{"num_hidden_layers": 16, "hidden_size": 256, "num_attention_heads": 4, "num_key_value_heads": 4, "head_dim": 64, "intermediate_size": 1024, "vocab_size": 6498, "hidden_act": "tanh_gelu", "norm": "layernorm", "norm_place": "pre", "norm_eps": 1e-05, "positions": "learned", "qk_norm": false, "attn_scale": 0.125, "bias": "all", "tie_word_embeddings": true, "parallel_block": false, "extras": ["capped logits"], "init": "trunc", "init_std_qkv": 0.0176, "init_std_o": 0.0176, "init_std_up": 0.0176, "init_std_down": 0.0, "optimizer": "muon_variant", "learning_rate": 0.00296, "lr_mult_o": 1.5, "lr_mult_down": 2.0, "beta1": 0.93, "lr_head": 0.0114, "max_grad_norm": 1.0, "warmup_steps": 200, "schedule": "wsd", "decay_fraction": 0.76, "decay_shape": "cos", "final_lr_fraction": 0.02, "batch_tokens": 131072, "max_seq_len": 2048, "doc_mask": true, "train_tokens": 792200000, "max_steps": 6045, "dataset": "wikipedia_en"}
MLP neurons of a small language model. Each row is named by its layer, matrix (up: input weights) and neuron, and shows model dimensions 144-239. Each number is 128 + 32 x the weight over its row's rms, rounded and kept within 0 to 255.
After each neuron's rows, "fires in" lists the words (lower case) most often at its 100 highest values on Wikipedia text that the model never trained on.

L4.up658 [154  78 140 128 101 154  82 184 141 142 135 143 149  88 157 178  96 139 128 117 131 131 151 145 123 119 126 183 134  48 160 171 159 147  88 158  43 168 142 136 166 192  76 166 144  97  68 158 130 107  86 169 162 142 113 130 131 113 102 117 102 147 143 166 161 118 116 135 102 125 155 145 132 102 126 131 166  82 134  93 114 121 122  73  99 111 123  82 159 156 156 200 146 123 163  91]
fires in: "that", "this"

L3.up261 [169 137 120 150 137 151 101 132 123 118  92 107 168 128 104  93 149 125 154 127  92 124 121 135  75 198  84 104  96  70 168 176 199 124 202 140  99 129 183 109 123 104  91 124 120 116  58 181 140 123  98 112 165 157 107  70  97 153 121 141 158 153  92  91 164 105 122 156 105  83 112  76 129 151 152 145 129 127 169  97 115 149 160 116 109  82 134 116 137 140  62 136 157 139 104 142]
fires in: "national", "international", "public", "nationality", "general", "personal"

L3.up77 [117 140 138 129  98 145 119 125 170 161  95  81  87 130 109 142 108 148 148 149 133  61 137  82  69 148 129 157 151 126  86 154  87 108 137 176 140  90 120 151  97 114 114 174  84 156 120  95 145  93  87 142 108 187  84 136 167 136  84 117 126 117 140 143 164 126 169 106  80 120 217  73 179 146  96 162 106 142 136 139  67  75  65 143 158  97  77 132 142 165  70 120 151 133 139 120]
fires in: "in"

L3.up9 [105  74 119 170 141 148 131 129 133 120 149  53 163 126  66 119 158 115 146 142 137 222 169 152 122 116  89 150 100 109 129 183 144 138 174 134 143 146 102 115  93  89  90 139 137 111 120  99  90 136  96 107 131 137 116 150 134 185 105  90 133 176  99 149 224 121 144  89  92  63  86 131 166 103 133 122 145 132 148 184 134 126 102 102 132 195 108 125 125 134 116 117 189 125 146  61]
fires in: "also", "same", "later", "such"

L13.up964 [ 74 110  71 147 105 117 128 171 124 111  91  63 134 151 133  81 162  96 120  97 189 137 154 113 125 103 120 117 145 117 138 216  98 148 135 191 180  93 114 169 149 121 123 114 113  81 143 127 103 205 112 196 133  90 110 106  80 124 180 101 104 167  83 105 161 126 128 189 119 122 129 154  99 124 139 105  66 132 124  90 150  84 113 128 136 135  96 100  88 106 136 174 151 112 118 171]
fires in: "was", "is", "were"

L3.up563 [174 128 100 102 120 130 167  96 166 106  81 139 199 126 139 106  89  94 102 109  81 138 122 115 125 145  94  83 170 128 116 164 159 175 128 160  71 110 158 114  70 140  36  74 140 127 180 151 220  74 170 150 168 208 176 136 116 131 116 162 166 148 164  99 138 140 102 144 123 123  70 120  88 134 143  94 120 126 156 137 131 140 168 135  86 127  77 133 144 126 189 146 140 130 132 141]
fires in: "any", "no", "without", "either", "never", "t"

L3.up498 [110 190 136 230 136 188  99 118 163 172  87 149 130 156  92 177 130  93 216 168  73 144 173 130 131 123 143 155 139  99 166 134 133 142  70  79  70 119 128  85  78 125 107 105 158 138 126 139 149 177 152 189 158 148 126 120 119 129 102 122 117 132 104  43  97 107 165 122 180  87 120  78 143 194 165 119 158 111 103 124 128 140 128 124 166 134 129 162 136 110 139  97 100 109 144 132]
fires in: "in", "the", "a"

L4.up606 [132 151 136 106 156 175 147  77 102  78 130 147 112 138 149 120 180 182 121 146 169 103 148 120 154 151  68 101 105  94 126 172 205 125 181 161 103 120  98 153 136 106 156 147 130 158 185 142 132 124 139 172 139 161 152 115 153 111 137 127 130 102 158  85 152  58 159 159 103  83 106 166  51  82 141 168 112 176 163 157 140 124 109  89 160 114 144 118  98 102  92 149 104 167 153 111]
fires in: "called", "as", "a", "made", "making", "named"

L4.up618 [156 136 129 123 100 138  77 169 116 122  90  87 151 142 189 139 142 103 149  98 140  88  69 121 100  97 158  93 134 144 145  60 163 166  87  90 116  81 128 104 102 143  54 107 129 177 107 180 113 159 146 152 110  85 131  81 105 159  89 169 114 125  77 166 104  91 119 143  80 132 187 152 102  92 123  86 165 156 129 156 158 195 112 148 186 126 163  98 162 168 134 111  82  92 133 148]
fires in: "5", "20", "town", "october"

L5.up996 [ 51 135 134 142  80  95  90 135 117 121 118 109 143 123  94  55 172 160  97 186 117 120 117  98 134 172 123  48 142 119 110 167 154 176 133 110  49 189 104 117 105 113 157 127 193 106 132  71 111 133 155 140  86 142 157 148 153 137 153 133 112 156 111 151 181 115 109 169 106 129 111 134 119 173 133 118  65 103 139 125  94 176 137 139 128  81 181 131 168 108 170  99 144 110 204 161]
fires in: "born", "died", "since", "until", "after"

L6.up71 [126 157 135 142 147 121 148 165 129 176  32 100 173 135 139  97 142 140  74 159 171 114 160 111  95  77 120 102 128 114 150 104 177 110 131 188 160 113  99 168 131 153 126  90 146 133 153 137  75 130 145  87 117 189 142 128 137 118  81 154 101 149  49 125 123 130 109 152 151 128 130 148 115 109 139 115 119 143 132 188 109 148 153  85 106 166 131  85 119 139 110 136  63 102  83 107]
fires in: "is", "can", "are", "has", "will"

L6.up980 [170 154 177  65 168 105 137  76 135 116  90  97 178 111 138  81 152 164 177 125 111 119 102  94 116 146 183 136 142  70 141 125 193 116 166  81 150 158 113 102 140  95 129 161  97 122  92 139  95  73 151 129 153 118 130  96 159  91 204 140  81 123 177 121 143 109  39 130 106 118 105 182 129 158  24 140 152 164 166 106 120  66 111 128 157  69 160  92 138 110 128  96 169  87 115 101]
fires in: "football", "music", "musician", "production", "rock", "businessman"

L3.up811 [131  80 161 125 118 181 125 202 104  88 169 139  89  96 122 125 137 107 156 103 101 147 103 135 157 160  93 160 167 115 110 176 185  83  96  80 134 170  90 111 152 127 116 179 190  56 132 121 174 142 174 150 107 121 140 135 178 125  76  68 145 155 108 142 155 108 140  63 125 120 146 123 135 114 157  94 132 122 146 165 102 102 151 165  72 106 109 156 116  77 135  98 176 163  99 110]
fires in: "and", "aided"

L4.up1002 [ 87 113 118 133  96 153  95  98 140 117 169  71  89 125  85 203 138 136 156 111  74 131 218 110 126  77 140 123 141 145 114  86 106 175 116 140 136 138  73 121 156 163 181 180 103 122 106 129 131 135 130 195  98 142 113  50 133 132 174 140 100 146  74 143  49 131 150 162  80 168 126 176  77 168 141 170 138 149 158 119 106 147 106 109 113 164  53 101  84  90 143 127  93 123 182 138]
fires in: "when", "if", "while", "after", "once"

L13.up313 [142 148 102 194 130 143 153 136 118 138 138 136  41 130 165 103  55 119 164 111 114 124 162 133 129 160 140 176 154 130 115 146 131 136  95 115 115 109  92 173 100  78  61  72 170 160 187 110 117 122 147 122  99 126 142  95 177 162 156 119 111 102 129  97 120 133  77 113 120 115 129  39 104 120 149 155 175  81  98 142 154 105  48 162 106 115 121 165 179 138  98 109  87 145 166 103]
fires in: "in"

L5.up791 [104 167  81 124 127 123  73 118  60 161 103 144 103  97 190 115 135 122 108 164 160  71  66 196 120 108 145 144 154  77  88 157 140 137 151 102 128 159 125 134  87 152 210 115  98 130 102 123  95 149 191 185 160 132  82 106 121 129 130 101 144 205 107 157 183 157 153  89 113 115 104 126 139 107 143 147 169  88 118 136 129  53 124 107  85 119  90 116 110 135 141 174 127 103 160 127]
fires in: "that", "s", "said", "reported"

L10.up806 [ 98 181 135 137 157 160 116 180 137  83 141 137 131 114 190 128  95  72 123 112  99 164 127  64 125  96 144 134 125 167 139 145 106 130 130 215 152 126 157 126 141 163 120 138 134 149 139  79 157 137 104 116 126 125  67 113 110 160 178  93 109 126 183 135 147 117 202 126 159 120 142 165 117 153 159 122 112 183 136  75 174 170 152 163 104 108 159 188 114 124 139 123  77 109 138 118]
fires in: "the", "a", "any"

L2.up423 [ 72 156 163 110  91 115 155 132  89  92  83  81 136 109 120 118 153  88  92 139 119 202  82 119 115 142 119  97 128 149 107 174 175 126 138 134 112 170 144 133 167 169 136 132 145 107 115 136 100  89 102 103 146 115 110  91 141  97 163 200 117 159  90 112  82  65 166 158 125  78 120 128 105 175 124 138 117 141 157  79 136 123 106 109 162 110 168 213 103  84 167 138 112  87 115 114]
fires in: "while", "his", "leaving", "him", "age"

L6.up873 [150 130 161 109 112 168 130 151 159 126 152 115 163  95 135 130 132 139  77 115 164  79 138 119 116  64  95 124  70  71 158 130 106 143 106 130 143 153 116 155 157 175 105 143  98  71 123 130 120  85 109  81  94 160 138 119  99 140 145 146 159 159 122 152 188  86 131 119 102 123 104 103 135  72 135 255  91 143  80 116 171 138 121 171 100 164 171  94 156 105 182 184 105 123 157  79]
fires in: "that", "to", "got", "doors", "abdullah", "or"

L4.up174 [144 131 159  81  89 182 101 195 136 163  91  48 166 146  93 174 146 151 125 134 172 165 176 125 125  97 150 156 119 164 101 170 122 100 195 101 163 115 149 142 135 156 105 147 176 114 116 175 153 151 137 144 196 127  76 130 164 101  88 119  94 210 101 128 149  88  99  78  47 111 144  93 164 189 162 183 126  99 148 113 140  97 154 129 109  70 100  63 118 136 116 141 152 135 112 138]
fires in: "it", "not", "however", "is", "probably"

L13.up484 [154 115 139 126  98 101 118 135 140 119 118 125 140 183 144 137 132 111 136 199 155 130 154 162 151  93 183 195 171 164  57 130 133  85 202 148 156 142 118 178 168 131 154 167 179 129 115  94 167 155 213  98 122 126 147 131  98 102 127 119 128 146 149 174 138  92 116 113 114 102 114 167 115  82 140 100 182 175 138 160 120 158 124 118  59 109 140  75 161  53 143 142  94 129  42 142]
fires in: "not", "also", "never", "s", "t"

L5.up119 [144 147 183 108 133 182 109 129  93 112 115 133 147 124 132 153 112 150  96  85 196 192 141 171 166 131 113 102  97 112 111 129 111 161 155  79 124 128  84 152 130 158  91 147  97 119 159 166 151 156 113 197 158 158  93 138 175 131 127 142 136 140 129 125 150 133 134 119 175 124 118 163 114  99 125 174 131 152 137 132 176 146 102 160 124 101  83 144 146 118 152 132 138 165  93 111]
fires in: "as", "of", "and", "than"

L5.up1022 [129 123  75 169 120 159  71 151 177 124 129 140 119 175 134 113 109 114 185 152  82 113 167 126 155 157 137 202 121 144 178 106 108 122 143 129 118 158 117 181  21 137 147 133  56  96  97 132 181 168 146 142 142 142 136 123 159 117 109 110 143 143 119 172 170  92  65 129 146  65 116 108 150 111 128 102 113 103 117 171 135 153 116  69 200 114  88  70  81 185  83  77 129  97 112  65]
fires in: "film", "album", "song", "video"

L2.up734 [ 85 126 167 115  50 144 190 108 133 127  73 151 128 119 212 139 136 145 132 137 126  67 100 132 171 154 102 134 159 163 153  71 159  85 106  80 143 102 142 138 120 131 129 102  99 154 125 144 127 107 105 154 110 111 159 103 150 156 113 160 146 147 166 145 138 120 105 147 123 164  80 108 131 134 198 180 106 115 150  96 135  72 115  88 153 164 161 123 137 111 130 164 146 125 125 154]
fires in: "5", "20", "00", "february"

L5.up934 [149 121 143 125 166 110 130 129 134 127  96 165 175 155 160 195 113 119  71 151 167  97  45 116 105 159 146 135 174 115 104 136 152 104 109 148 109 134 129  99 153 134  72 151 192  66 136 139 155 235  79 116 133  70 120 103 156 139 129 155 140  61 121 139  78 176 159  98 109 146  88 114 222 127 148 153 103  63 119 150 128 135  86 104 165 125 120 127 121 139 127  97  93 179 136 127]
fires in: "season", "round", "touchdowns", "game", "scoring"

L13.up59 [125 136 147  97 145 150 137 108 113 106 150 140 179 124 111 100 162 118 110 143 125 124 101  77 103  92 145 127 160 124 132 166 146 110 131 141 111  74 107 168 109  98 140 193 180 109 185  74 136 143 164  73 170 164 117 181  99 105 136 195 116  86 131 119 149 130 111 219 147 133 171  86  93  67  64  66 176  71 112 130 119  98 110 114 164 110  93 139 133 142  98 177 102 112 143  65]
fires in: "an"

L2.up417 [ 88 133  90 169 106 129 132 163 151  77  96  88  96 143 119 114 102 137 138 136 122 116 178 109 120 167 148 123 143 108 115 158 147  82 116  91 167 173 100 119 121 154 113 167 147 191 155 169 140  94 190 189 117  86  90 117 134 131 146 124 203 136 107 146 124 150 133 104 108  86 199 120  66 141 142 179 175 108 147 144 101 118 110 102 128 116 110 156  68 104  68  93 200 150 138 159]
fires in: "made", "confirmed", "named", "found", "as", "published"

L13.up655 [146 104 162 103  95 176  98  88 112 103 104 128 204 113 105 143 107 124 114 106 132 149 127 128 120  99 179 152 101 116 147 109  72  89 114 153  50 162 134 110 119 130 134 114 154  70  91 134 155 101 109  79 103 105 178 141 140 139 161 134 106 132 115  96 128 101 175 114 179  92 203 134 129 126  48 142 119 156 121 138 114  52 126 126  88 118 100 123  95 153  90 190 121 140  99  55]
fires in: "an"